python train.py --num_hidden_layers=15 --hidden_size=384 --num_attention_heads=6 --num_key_value_heads=6 --head_dim=64 --intermediate_size=3072 --vocab_size=14218 --hidden_act="tanh_gelu" --norm="layernorm" --norm_place="pre" --norm_eps=1e-05 --positions="learned+rope" --rope_theta=7270.0 --rope_fraction=1.0 --qk_norm=true --attn_scale=0.125 --bias="all" --tie_word_embeddings=true --parallel_block=false --init="normal" --init_std_qkv=0.0212 --init_std_o=0.00388 --init_std_up=0.0212 --init_std_down=0.00137 --optimizer="muon" --learning_rate=0.0143 --lr_mult_o=4.0 --lr_mult_up=0.893 --beta1=0.9 --lr_head=0.00388 --max_grad_norm=1.0 --warmup_steps=0 --schedule="wsd" --decay_fraction=0.905 --decay_shape="sqrt" --final_lr_fraction=0.02 --batch_tokens=[32768, 65536, 98304] --max_seq_len=384 --doc_mask=true --z_loss=0.0001 --train_tokens=397900000 --max_steps=6503 --dataset="wikipedia_en"
MLP neurons of a small language model. Each row is named by its layer, matrix (down: output weights) and neuron, and shows model dimensions 160-255. Each number is 500 + 25 x the weight over its row's rms, rounded and kept within 0 to 999. Numbers have three digits each.
A block is one neuron, or neurons of one layer that tend to fire together. After each block is what it responds to, as a language model described it from the Wikipedia text at the highest values.

L5.down178:507478528502450514513502501502518526501466508509497435491529466518508482531537502496463501503483549575456477506447490479492465496529477484574496463500460490499543486497482498465468447488496468546508528537516523452468484470502528444510519500511488502535502495535489498510504492487512490500
L5.down2233:566514512545492486527496530492486486499483510487486467513514511497511505484471501528467476529493480483519545503505520465502505513502496521534487488518489537457506493498493541475460495500463502441510491509515496499466548542501499508491481509509510511518510507518515498490556502500494444480
Mostly blank space tokens forming empty cells between pipes in Wikipedia tables (results, launches, fossils), plus scattered mid-sentence nouns like Literature, case.

L10.down587:560538506537480470517528467536530494460527531482526503474447497498522485482543518488489534499466524480511473528484518542495501504542490500502480506481525486472534484505498499457528511520503492502489476514517478516505532490502495505463457489473495482517488539495501526505476498504528473548
L10.down838:480525469461461523474500477517516504478522506459478501533526474559476535471506493497476488481515533545482519513502443498518484498495476513488455500524503497477493495455537505528481521523449525498478520465537467514535478519561486479484540503481465517492444483502532526500506511516490454517
L10.down959:508508491503486501527455489497515507452502504494484516495494454501522512443485508510546491463485469481506524525471509491473489500529501482504474526458484511516496486548515531505512534531488493503467545489478489482501519549527563514537484549521519488466471491512492492480487501502511496496
L10.down1200:466492469494494498446517485565524530542516449497464518486487517507469510516470519506523465479506495521536531529495518498488521498472489482518464509545523497507530490511474512488478515527485498502480503478507505514530493485540497523500516544559501481512506491480488459517505510493507494473
L10.down1969:487546479460518512534514524483490479472495488555559480506464465540545467493496485442525487481486468489524508506511524502507501538502502511483511519495556470525523484485493539489478496506479533456506465531496515517501503528498446434487500545507503541520473501492487478541512454503541491475
L10.down2038:503485550508506489490496464496479515474498470503503489461473467453468497540517511498468501435513474520539536575523460485488484497549513496501496544489478494502512504510512524488540475513483516502513507519479509489489473543519535480506457532528527511505498530501497489515469468527528545516
L10.down2923:475533471509497506524494484498483490489482483505496539472480513516484565476468497462427486514525511527513567517507501513541555526507532505482478504506493470531480482528483510524522442518533541475520508499473511530499523426440450503511481486570480536506526516474486484520467518491487534525
L10.down3029:484510479505542526493531486509506476507503464472481516516497487515530490515527475482548535505531518478537518470472515529522522514564471514498474491514486512523480503445475502496504512567504527464511501478512476499464515491512533482493520526489481496503514507488452485503490497484473506508
Speech, belief and conclusion verbs right after their subject, usually followed by "that", such as concluded, stated, opined, wrote, reported; weaker on dates and month names.

L5.down1189:526465527465481530483470528502519439534486509519493495451494520476513497516521516495505515500493507492473474514552509533501484484510550533488523506472519532508534496477505447526550512519498539532523476523528515498536532512529501480542489493466468512506496525490515486467535508493509449483
L5.down2333:515490465471468486528514486503490505506499487490493502507533493517516507508516511486502531509521497510478497511510500519497482428522483501518532492467521486495479481553452472541510546478502515538527493479504512497509520498482510465519491520546481545485562471490516475489524453464522488489
Opening quotation marks after verbs or colons that introduce a quote (said, argues that:), closing == of section headings, and paragraph-ending line breaks before headings.

L10.down430:524542513531513530500491495495496520475531505473512496504439500480539474505482473479515515487519471483491465494479508469500503503508479502463541517489496503508545504483498534503460511496474493486530479488460529478504487486467498452511493478504491539486444528508496506512490554499490520498
L10.down680:508513508466530492505504482535479488493470483480515511474467490517510507491519527493516489518526472482508434480510491514496479504564506516500495510462474530503504511524519505552495533492486485482459447432491501489491450502499527455527519462541496489487497510494510501475499508504479467523
L10.down776:517473486501512468497524471475534484513541489529501498494516497512490507454492503477501502527517476509506511502471530513476514511477521518442531496498492493471503515439435504515486495536443475527513474510530568489517501510478480510514519468505535523472472511492492519452480518476487537506
L10.down1219:487504456470481510515523483516525500479508501523474506439446491485478523506504494512509475532523501508510530538485493488522493505466532531423503490453487541488426458497507508549490516500499470529528512503492490476507480506486486552477532471492511492515515467496526521543514494526489508497
L10.down1650:530496509492530510497474517524499481513473470525460492533463536516509476499488461526535551502480469496467455514501509525506525483480527456523479486441501512495502486469466520466493542501500538479525507456477508465518459455488489495506519516501532534504481509490519483453536465469502497482
L10.down2060:489519510513522492498478549560496546477505465492521516476435512498488478464461471467487504505537438481506479538472450491532503506531457474466518523461460519515528470524513531497490501518488478505527513507514524523506443506483517479488529523476474496516469484481524490531525507437466519484
L10.down2470:520511503506506548476506517480473469488529504511465520435456495523464518495521503507504528490506460532505470506502496494499545513522482508578493499446504503514469498498508505460504501523491483493529508498488524538504456471507457513508539486491466470500506490506513510481464479509511541522
L10.down2483:551558505502504528536478511514513504468521476453491501531495531492484537536495456521508528470514507513530497495475463542517509483512509475420508497437517517488475500521491465502504501487511529485507474502491473521484459461511472492552495511453496473478528493517487503544472519522494465516
Final word piece of a person's (mostly) surname when it opens a sentence as subject in biographies, e.g. Coch-ran, Fas-ano, Che-ung; also He/She.

L7.down387:551448463446471510526518524506458501424487480549501500479505517525497513463536498473501477478517517480520487463524446463446483494474510495472515492485486486492519505499510462520486495462499492535490530520475498484484554495482484523468487543483541491482536471497499481474484508490504461528
L7.down1391:478508468512463526552524492472493478473442530498534502514531488463516469471507504476481524487505549536523504491510480512501484528451508498466477475556511495488499501449461507513506497526473483462485515470463517493497520488503518520532514518468539543477537484543473497495495484507485526487
L7.down1707:542499493502453493530486500519521488521532501473500512501511472478499519472501495529531505487512556518464500519522461452427451472535505485458543517448494520508466497476496463525529516485487493475479547483472495493509479560463490478472518492503495515468491451516524511507475495490502523520
L7.down2003:509509517449472531484504515465449518506497438497455523510502494493488510473502468522487486476546479517470491484529464519487460527502493481488525519502494487527461541498524500492477493505501489538500511521453474489499494509524540523489495494477500494476515504518475478508511482464504488475
Commas, dashes and parentheses that close a mid-sentence appositive or aside (Kheiralla, / nucleus, / Cockburn Road —), plus periods after initials or abbreviations.

L10.down28:514504516483487492487491528523507475490483491483519481496477501506512532484504530505497462461520477467510519486530496519526485480505444514504517507509523517537462466503476502501486491490521517458489509516537546556523446482476518480485476532507473466524500500508504543452492517473509450463
L10.down101:510509518480437523539533513515559481485501473506483554479495488454475492538520473502486502514533500511513491503512490521494476515531462489491487542460470525523471496492518467485487517523509492492519554517483513492510556528497515505483513477503496482525509500508535518516478519536473502516
L10.down169:479467466457518502497501519507536514474538495516503518482524472502531533477502480529465523476497524514504470496499460510485510514496487515504488511493505501504481472493540535547442560502522441535525531518540520518515513480542495461481542512486464499533516503501517530495506538539473527495
L10.down286:482544508511498539494541517513500514496545542524481503496497463504518483462495504513495485494490471522474492499539534479467473493453488499487534524503516477505443465499414512476506487489506548523474512500505530484519551507492448456548514460482435512509464496502503510478498511459456496540
L10.down328:461520476555490491478508484478494527502479518461485456537492513489502503542495520482504518493509525504477481451498530506500521544499538500479515502491505496502511524490489479497472495515523547476500525479530492510543489474499483498508513465451517471497501561442540527525475484472495494470
L10.down1169:517443492478510502496506495498506495462549489497521511490468526507451470508499524526552526467515463511546513490533458513475509493526519466491527500474501521537494460530525493530474523496508508478533475468497496530453478493486490478484484462501501533498489495515530498492507512471473510512
L10.down2788:500529516514511511484473487532517513505470498486509456532503492543507486479525558504523483517456509466526475506523478472459484510498477474500484557443533457456507517484497491489470471508549489524492500478481543529456515502497502497534503509503495568531512496447499521557499500509505487523
L10.down2798:522473537455481493521448521527484469502491491501495546507525474496467532466427481524515485496492506502504492502445523532490535451481489534507482517528500541499523518488523498527551510506472514478518493492495476500522523504530474503518515521500468469529502459523499501493510516484466478543
Final word pieces that complete a proper name (usually a surname, sometimes a place) already mentioned earlier in the text, e.g. Coch-ran, Glad-stone, Os-borne.

L10.down758:520485515470507489524490498505457479521493531492487533495491525516476499478537528503488494547509533489485480542421524544548510522502508463494490500512478531488473500461534485478471489531500465510495500534497523492517459475481497488494466454512455510468525527526470508519484494479501484466
L10.down1256:462478502485494484492477484513504486466523471445491521571490475498476467503483553515528512502513483540511472529498436486524501487456437535474540506529496508497448524453461537547500498516473483513514535507506494509521541497517513494519511499516483474494573488497545489536493508496455469509
L10.down1393:522496532519469466494479501475486515482475441470517545494467558548490420479443492495472525475521496532495511497506520526461490515522468501492511519452470534514479478447490523492503511492509467542517490510461461501514525513481526508507479519526487507500527525522542485540530487532472520504
L10.down1472:485507516510526515501476494520540486502531456490497524493490560488528512451530478515488448523497520497497491508497535477465512530453474537450507518463501510527463512477530488514504493502503452494502512499536512490473523473502533512459494499534491468469470544487486527485515511479507505476
L10.down1561:512500423520515487497499506495479512501506489472516492556498532489500458478503494495516544512495510509470505519450517454459488492506532497502472477507528470502479483536522471501487517534502507475512509532436509508477537552485525483495474500513513539532553492537503489485551456517502496445
L10.down2065:514502475517492491519503479522522487518403499496546494492502471520505469457527478495505511516520513496546515488475546514491520538468460509515496543492510482525503488505505522508527529526517447541516522504462485498478546512481516516518453510546485561470487489462570533488476448519487509479
L10.down2640:484534515491484520544525510520495490474432453500533490512473554520526491492482523503484509480505526517499485562487514488502502520527495515508513517550468519504507432541445502510497487538509521520523516457504484491554494534432485522505479472494507496513499488512477471507510445482506532490
L10.down2855:523497505495502509514461528470488467495520510481501513490490514493518511509458493469510532493526519477502521501442548498523423513481456506485492530548485489505494526482526449504493493488495521502521500484508498454510501456544498525503477498493512477489504490507455459480460483490503482501
Blank space tokens between pipes in Wikipedia tables, usually an empty last cell before a row break (e.g. "| |"); occasionally a detached space before word pieces like ions, ore.

L7.down1288:492548501505538511488508476496512549522490478506512463496505501482465518500459520471482510471481483502494517501471525485472529498470476534444471479501490540453528516522515532515511527527516515506503487498497531505499510495509522464477535450484505457528514507496503500467485464479485487484
L7.down1540:472509483520564527491539487530527503504490503462480488528463545505474497497481523510496508446518471502479477510518500456533458497524477494509545466471498509469489495485507519470504500541522505496508508469503570488507401527469482465494507466458502531542476528504475519537473510509521465486
L7.down2257:498547437490541561482475479484551573457496538479538509499513538466501489443493488516472520488499471506533507492463494473516484462492493475480497496462489464503479484480520491493524486501515508481505475539468565519526479465510517540493488494491524468511513477504513496521476494495505514541
L7.down3004:517509484520527535467535504507511522517476528498488492486479499482507453508515518470469525483496483534512492538454525446512477563497462509487514492458498528485511515519525502526512539515539500488493476476476532508494410467497463523449485516472473540508492500493451493498530502496520476491
Pieces of people's surnames, often the first letter starting a new paragraph or a later piece, e.g. Hierath, Valverde, Sellers.

L10.down276:540506500490454525463480486518488510543491487520504463469520531493534494508485481528546478471455528468498502488492522479497487482506487496508515492455497508506509452512524484530526499488458535540480512489503509499473514516516502483497433498493468511480531500489417446527484488491527528515
L10.down289:492491505503503505503475505524492532540543491528577499525431487552504476506532468490497522455501498477476533529488484501472555501504451526458514547528475473509475448468491503483569502511505471487482495488490503494509443489455522540527473502478507521511548463526523508550521496476525487501
L10.down1222:498473447481541487489502463518443467509496535530472480521478457507478508513494511525520519476472514481462437511504507511486454509473500508526520487513496496504515522503474481498518509499513500471534503493490494483474472440498493480534504463513512492499497567544445529483508485482505517503
L10.down1323:502454534485486520487453479497516485495461502543519487459451496488519461468512506517500522478498466469475494478473486469471497470506513496510514491522495550492515471496512489526520512515517509544488517517484474524500452533488437514505488545496517528487531497550497505483511476509557487444
L10.down1788:561515540488526443446488458515504414519464505504427501485511491520521489538510486508502492495483526455469524516519488538513516487488509483467520520519477486468483526531497515480497477453504518492505514454491499508522537539515513509479489508506485513470499456531512461501499496457492504501
L10.down2049:512503507490486459530468469564490508484494557498500494551482515514479490514509527490465508505468525510497458516561514543535475468505497490478514495492498512513510474463487508543501503550509488496536521535519513500522445478528485500491477517508485517474473494508513503485488518504449459488
L10.down2297:520474478491465468489500496551505487556503483455533498481495534494521504551521481491539494486477456478450489514519477493443504452496497559465525463491503524468492499512501497482507498515525516494459529481549530493508472514496491520485467510555490466472491474544552494497523496471520512486
L10.down2826:546517486506517500505516524534448510540515468538497456530468485488508509524520502529516493472495525522473512497498496507477479536456533534442540501525521513499453485510464480518508479511480549518499479531518501505472433511516519534513515468476490526491490533455536523509532489520494499498
Final piece of a multi-token proper name or title, usually an article's subject restated in its opening sentence, e.g. Neverl-ake, Desroches Airport, Interstate 395.

L10.down372:497518510455516466494504512462523442487456498482506527449497478525508490495497503478470516515505477496527489483507475507488480493534483520493532495523539432518467466524464454481499475534480544482531518491551500518499542494487505492532478510491545509476517549456483516491514481508508499482
L10.down647:539518480536487512522484518479493503487522508482512526521514548509545451419492500535473527480491499505529549477502485497526502482512470500491493538523486506511458516497514476519516512486534517538509505519498450489491526525489474450494473534489452478478508527502513542510501474482531459465
L10.down666:506541480493486527500473486488452544523521511478518474517539486501496466508532491501499481497479520498488496564494509515483517529502475501498486492532529462522511514510543496500507521492525481464482459495491487531498475506465513552482496457501475465489489506492518479472522473498496478477
L10.down1557:536523453533522493502513512488500521519503517492510510462503496474512526497533516448500500466494505496519536453509467520488498470477506507524487496452479475537534485515503495485556533514474495486531528519498490512530541472511524522434489475502476518498514514517499461473462512482460498504
L10.down1873:520490473494508508511476498526504516526468501524489477462490516493476485511497493521527507468484448482510506489497482521471500520537511482548512492544473459486497527539523469520505483511493537511517498566490489527489487503522513526513504507484494558520472516517483527539558505477508472502
L10.down2024:467526501491490495498493466509475524536494502476522501472541503496468506487523502504504550503496455490496512511501465486491527486520490539460538492493493484439495473522505473483565528498462532505474499451493514519496520482523522491520501522478481524494541524474488486463529488477517492506
L10.down2140:514543511524475495529478548515478535514500541483496484484514530510466507477523510528503539497465487524484491473462491477468532526475475495515552512487503495461495484525514468466490532487527524511521504495453488482490466512489507526580458536516465500483495472475494531516506469481464516493
L10.down2487:525472524499549488522479477477501511460538499517452475490486564508453454455514528488485536491478495513509505458521531497474521501481510510502528503473503473513436532490545472547551495501534517498518474556483497491518503443505525423493520504468505490473478498535456514509528538495503475474
Closing punctuation ending a quoted title or name, mostly the close quote after song or work titles like "Suspicious Minds", and closing parentheses in tables and lists.

L7.down579:503494549509517483465491519504520455527490512489454472454498504507476511480469502507541477506483475479522522514520539516494512456510463533504539464469484506443476488540470502478510520502487478506454499507524521484501539532535483504478459493536508438503500509530443529501493501500499450528
L7.down2354:520493506505495509495480502510511434499478490491495496506499530491483489493498502523543512481551511500520498496477496514463490511500454539461552510527514482469469515524524536496488466502500478470520478482504488504513514563505506490524467459532517487507486481487498513520488499477503528510
L7.down2366:497494467500537519523499503507484530478452482509488507507493506505498460541516460474489518514482478489498491471521477472532495483500463454527526521509532495491480475525513541511505512510524523501504527481470461480478499544500547549535535543506566485541509519502495546543502475503524492517
L7.down2848:520530480561519503477501447489478492431461511494489500495469578507469505496476463509529554489477489485495497479515525528514501458503463519488541517462482504525487487520526501516491503501489442470440534480482496481502520466513507527440529517514509502535484491479490529516500493504487498528
Prepositions like in and on right before a year or date, after event verbs such as founded, released, born, elected, plus table separators before years.

L5.down1782:497499443485548511517487469530488532497463475516494510493501483468482505528508532482492518499510516487494548530456478448488487512470511479508537508508511490473489494468511508510507518494478466510510488505533517488486483486526507457480462465505484487510455527472530499545490524505489481475
L5.down2362:503525499498502528512540518486489515505513470523522498556490517503517468518483529521482502486495515558468535476467490473477502493519537479493505560475516495488515486485522498505488545510504514519548487537458487499444467483519521484502490453492532492493494492477505460518519496507490507460
Final subword pieces that finish a split surname, mostly of people in cast lists, rosters and citations, such as Pitt-man, Stim-son, Kend-all; occasionally place names or ordinary words.

L5.down415:523546474555525511479502446500511506542481475461491499500530572515515473472478501498475484462501482502497479524505483500516509503498504452461520462441496487483446444496467539476487509478478484446509500481493569512495455523496468467488499457491501530520488499481489501501529488492483473493
L5.down673:514461491477527511460499459516508516461485508507495470480493488499503479463517539488448498516510537489511523521440510482514509538507495458492500526460516518496511472503507479538484529498485505502527499479495500478513462513522490509474492485464533516512510515504512521481504515499519471533
Final word-piece that completes a person's name, usually the surname, in prose and tables, such as Re-agan, McGow-an, O'Conn-or.

L7.down85:455534500517481508509487532500511569556519480455504524544504537542536497523479517483492485492497487515520494487481477481495495489493475511457491489500490456472484459493499537493498492560503502502476472469505459465461478474509517485537529513473485473507484498439516498485531504522531478513
L7.down561:489478465464519534499477538499469489489526536509505528526497525447492478478454494493464482523517480525526528502474530494460473509475494464519504502485526487497475485470488521478477461505457481504502486533500480477512466486514508520475498479512524554475506526496488478499498454518496488478
L7.down1081:520477563536484483540472462484517502471475501504485510474492456492496469536482511512504508473534569465485508526536471505535483483498492504509505510498548488541467497472502495493482491476509489495496524502508490543488469512484512486531473503512509484478532428496562489484467458487514482517
L7.down2525:502534511529489485491534486485500454534524525459483470511474507474492489444497485410518492521469471514495480515518519483526442490458536493488520478464503487483557472469526496455478505471493478520467481441481503497496492488529510491469470472462438492508477508478486493523557512553517469527
Non-initial subword pieces inside proper names of places, people, venues or publications, such as Dist-orted, Bogn-or, Med-ford, Bur-ton.

L5.down1461:469516490503532496513496470507513462511499468464488492519483503513506508431523511499547495587505445445488510502509520500500467476496452498448501491486473476484518485515526510486472530492510516500516523489536504515490603488498518527497504518477492474504485468464458523559495445464520480534
L5.down2916:496495500501518533515501495507515495508491509492487496552510515482454505481522524508499474515501485484484502471453544525482499445509490528475462521496497511494502500479503479462466500527552514528488508512499503484498586496512517501512474517488517542480519461484460512501489506460515484479
The word "the" (also "The"), mostly mid-sentence after prepositions, commas or copulas, as in "is the final station", "for the manager".

L5.down872:459530482512501472496461510506522501483500485471542483475516461531560468479497517510476491515533490484475531535507495495467482457493490484500472483488504515488488501484494482479530493441532510534481484490478488499493487473467484473542518441484504535477497466462437501475502542483483474497
L5.down1681:470499533500497467518516492513527416465522460522503497480553457513486479493479508484496481491507491502484520515531508543510457472475493491491456488523496546530429503492497521509518514523523471512483504470460512492453487490509471481490502525525534484492520511555535504491509469492509477509
Speech and finding verbs that introduce reported content, like admitted, noted, said, estimated, and topic prepositions on or about after discuss/lecture; also "ul" in regulator/regulatory.

L7.down1036:528534503477436482520468505493493491526480503512505482499480496539472466466492536494490535509505489487449524507514480472478503485508485534478507500475499508490438509495487472475458506531484484529520503443466484534537419502546487511509515511503511492546506487454518518540491500519521468507
L7.down1385:527488527494469457529513483489449485505501540510477518494454518511459519535529538487488446482462443475455484542477497483496469486511484508500491528464509522467473562529495505475504504454465523491462525473519516531467425491481497531485559479498525489535506532478510529521508520533551517501
L7.down2382:475480510474520487514498487526480525508529493503465496514453528467490483542486507506505510483534523475497503526522465448513493467503517491460503468507518511489519503525496513462506442484437502512470489430535537498524561498531495515486536483523490470488496508478489485493505522531536494498
L7.down2699:478544483503512482476512505505477468494514504507470504506475522467459487514518477547533477508487527494511476454464466488478500448492511480434474532548549493471541507467489495491501525533487490516453518487487499531495480500506473498485495494527474504486529460546488512533460504540474494481
Main verbs right after a subject that report, reveal or establish something, usually followed by that or an object, such as announced, states, confirmed, theorized, and their word-final pieces like -ized and -aling.

L5.down1372:532455510510550451496499507489511489512514488498464508476478554553501521515483507472530499488472482535500472483535541480517464481507490524492536440491490501502479480545469503450509514505506489506511511470523510501490504478515524504471507517529512526476517515493494529514474487506520486505
L5.down1665:498476500453531523448486489498519489534489489466483479502447499523508466486499501553475525466477485495546486514480514541491511554497495494499471469507535471474505521503505536543549494470464496507506469515535475502541508517494487517502495465505561519508525470542479495515507500455522517499
Final word or word piece that completes a multi-word proper name, especially organizations, ministries, awards and titles, such as Tour-ism, Human-ities, Photographic Education.

L7.down256:500507493537521539485492499507481466481523469453523436503508493483526529498515471515458499514501489499489520492494482514460471515442506457531472472482523490470486476515521506480501501474491533536505489545507497515478502481518471500519469502493500550491532512465528516512521457493499485474
L7.down494:497477479499490522498493475516519449485520512517509526468505509546490515505494524469506509508481473532458509485523519507494509476525500477554562499517485484507526526500517518484494500509478460520472508477518522476518555515472551507476516522494516498481543514491505500481511481484499503449
L7.down2632:477520526520480510515487498489509483493503491499502511495529507514453526486499503458541552462486552466525514514511462508508501477503481510537508492528515496482488524493511498456500472509510535479492457512499518534488514520513511459510503470492482521464493520521514512506504525493562484510
L7.down3018:533473498478522515526527450507521475458495533508511448524508533488483455469468525512479485503521504454483480516528485532498521507491480457513514478509508517497462487478502488486495509506486497503514476517510507473512507439516492505528511509506477525462508515500506510466539459485490482512
Non-initial word pieces that finish proper names, such as surnames, places and Latin genus names, often in lists and tables: Spe-ke, Ather-stone, Alop-ias.

L7.down630:493518486481503461498507519451511470518492469489487481465509469504520461475522511501480522507487542480474525506517500495494474534498469492490460472498498536505508493507456524505438493521438524500481463491461515492457579497466461475502482470506525483505518507515517464547513483503461528461
L7.down1227:502487465457485479486508479515477529512484474473479440526516526508472498505487486543450489494546533478489482508443470517502501512507514485531455471536498528498481553493492493510457483535533505502467473513493509486483454459519500546491501500491502526476438510539532527518541463518478486486
L7.down2853:503473442480424509498500512467494540494474475513487480507501539455495507467532506513465472517511493470483465515507468508480456493464494495487494527488502505515510540517536481527455474521489512516531469535472507492472537481491465490484517506487521517515553502504502495524505489473498441500
L7.down3051:522556515480485533461493505480456519483487506498466536456519527468505479482500493454505502511491483451504485498472507512450512533492496488507486461528545443479542507512490505518539482524506491528504451499493539487486500499502479482474527503495496489532521542500503491507548482512470505516
Fires on the lone space token between two pipes in Wikipedia tables, marking blank cells such as "| Won |' ' |"; weakly on pieces before unusual or foreign words.

L5.down239:500495483524517537528523465476499495454487493491487464480455504486489514482499485507480488536498505501486487477547506496472522442478503490497560508499510516478493513536514498470466536469508453506457492498494501516554470494478493477484541462550533487519476538478479513525469492525512542510
L5.down737:490510498522494487493521509485490543496507489461502480495486507509499473510471502485526545503473452459486511496533485494466489472481539490461524479465507540503509515538535462465485517470468499468519509513506535452514494516541474547458499480527501483458475478534502527487507505518511500498
Tokens right before an expected year or quantity, mostly the comma in dates like "June 18, 2008" and "born May 1, 1953", plus circa, in, about.

L10.down318:520470497518470497529480518481519527513520486510502456486481523493500488503481544490499537462538514498495472494457543483493483526470494509521497489495488501537515476495509477484545492464502508526491507524458512550475528537479482515496561528444539556473493483480580530471513488559507519472
L10.down1028:512476480520515477429502469484487511459499495495487458486491505485533529496477482479493515508420471473503490505493558476509510515480489501506475520521502518534532499493495525513527505497501483516500510523518498521502491528500533510496466486475501515503516491516526514492519485522510536471
L10.down1427:483461471500519507479473489473513480509488488541521468491512534472495490506486507499454538488467491521510466543475513532493475490518518504506472499463516525501524525468490499499513551498476483514503506458517500528477501521480496458528508486455505506538522509498538472459512478547526482500
L10.down1465:482500522501478481486507485477538504477506497493547490505507529477502506496524475507501528534484513522517454490503537511544485491455499516520483486495542527518500505502487521520504525505525470507557525516477526531510544497481509493544505516521486513519529494489505496498467530513494494475
L10.down1838:513499492486505558519495469470473532498448519513449489527474458460507549486475501484491488517531502473493510510467482502526507498521502499500502537538508541522544523503535490546489464505506517505510544488500511485462553492518484517516534508474510523499511489506519474496507510466520488516
L10.down1953:498455480519483456502509472506472519522493473459512474482467495483517487496511474480540496487484542491502529531487503505520455526481507483491542537489513522539476537500511531519518527510519469528495503511507461497479548505468528474486492471542478496492492487511515492482480499511517498471
L10.down2252:492493469494497521449491469504505480525518529530519497514506522476503494505483533495529517504525507543528507550536547484516453525496483494504542479492466529493520494459466501487518542484514526525534494463502504481468529496503493505525531446476489507519478513501529517462492526541534548466
L10.down2539:498474512514502499483523495542531472511507509547479467511501498495462473500499496463524486498519479506502475499505531527496485524485558464476569498493515522488530495505509509492496489507511454472456513527505522505472448521496460510476479492540485505479481507507496476469523524532446505529
Tokens just before a four-digit year: month names in dates, commas after days, table pipes, "from"/"to" in ranges, opening parentheses.

L10.down1059:536467509475536554528485513512497501535504503474502474544453552528497501447451532541509479540472486440511457484478560515483502437499527483525502466522524510476461467520508531469485508510503485493479530492506548520492547507553481486480520523460501499483486485473483497521462507517490498521
L10.down1105:503509514484504470520492538469515498485488497484473491500494516488479493513515503496537464495497490484497524515465531496503473455501510485466550480518470477528480513492510488460521520502503492483501514502519510514478536474546518502544522530451498487499544517505497526499532487556505472528
L10.down1476:564458472515509509479480490489539489502532532509500526505521509539510452489532528497502526506488483537471485494516467497496501457546487475500545492510473481509505515498534508500537508497461475496512468458481502543465527467515497505461551488452554515527527547525482443483507465488469471506
L10.down1543:510498517493469500513445520482512476537495457497428504485476489512473505471542499532479501499469475481525478509452492510524496479483487475502492485495518517529481524462495520484502590513536510514502486482502492491485501472477492474518476461521548480482507479489511460492484523517503449494
L10.down2291:493469458489498515476501485504480515508469529510435532453487476474471479488491453518519515505472506509492488544524519510505501516505502515503516527488532513538486513486531515542528485485530468479521518470551498523455499473492504514463482467448476554501484504479514507496490486476503484505
L10.down2373:499495466498522470506449469487526475505514517506518495476463512521511508528533462506495534478489514485491531480530475534482473505506464475496497511539501503504480487523526539488477493483502483519508467486486528548454513476504506484454499505481515517464547493492495488524470495526536468499
L10.down2399:474495485526523499513469480525529531555482496469497460535474512504472518526546517519489495520499490514477503487509480510509506498474527546493447508482502539483503517467559497478481518456546497513497501444524466522497508514527488526529523525488474433491540455505500505507473491497467513491
L10.down2514:475469544459459566493496529509496469476491450458487502481491475499497496479490481547543530501522467473526482516548500508505475510467463521465543505468507490511521486507495461465531466542495474483485474491520501489504557515518476540532514528496530530514486508483506486515490473448494483479
Mostly "the" right after a preposition in historical or political prose, before a named event, body or period, as in "in the senate", "to the Serbo-Bulgar"; sometimes "New" or "York" in place names.

L7.down266:455490484475541506525533479461528536545436501520519487488480530455521520493505471500515514469510532498474504531454511524490482470507550497489475494487463493518521469514498481521473504509455504510492514485461477489525525462519552516499492476494494554482484495517479478471512494479521492518
L7.down1014:534474486466480510500506515486502489465464502518468500489490515471474478479534503503500511531517491534497462493528512472494456429520552468502511509490520456498576467505558529496490545530506476529479533487496504470488503497509484483532490500507487511496532484486477510512511504527512506520
L7.down1277:480467471486522510463513449509464498477458509483480488494527545507462448449497493523468477499526503514464469487507540503529526487493534491467468493489504502523526521504520521521488485519520475481494488453478500516507501498529547468512458511499491524543496499492480491512490491507491501514
L7.down1644:492478498551506497502537487502532482553489489509483484468539522485482520478531521487529511517534500481520480518519497518491499489504469513507488474484546493498503477512486534468480489499494529487481464532517506513517498457444520516488527512501510537572511552490479536484501489529493489518
Final pieces that complete abstract nouns, often suffixes like -ity, -ation, -ness, -ence, as in diversity, happiness, inexperience, plus whole abstract nouns like power, relief, interest.

L5.down1111:469462484439511499514501496459481498493462504495499501530495506472510515526522491515461509508508481522485511526530518544505490487525489504483501483560474497511498466491512514493475530546516511453512486490487538458469510501489496508519524555493490495464495447498484521490519497505444455487
L5.down2931:506438511500474516504520419508469505472511520514508512492508487466506503515514478481531528517502489513501419509524494490520524511503518528493530484512552516495520543494460466493484493530469509529475487516524525507499523482509488512473509518436480513478477509458481508506530498471502518522
Final word pieces that complete abstract or process nouns, often gerunds, like monitor-ing, polar-ization, cred-ibility, usually followed by of or punctuation.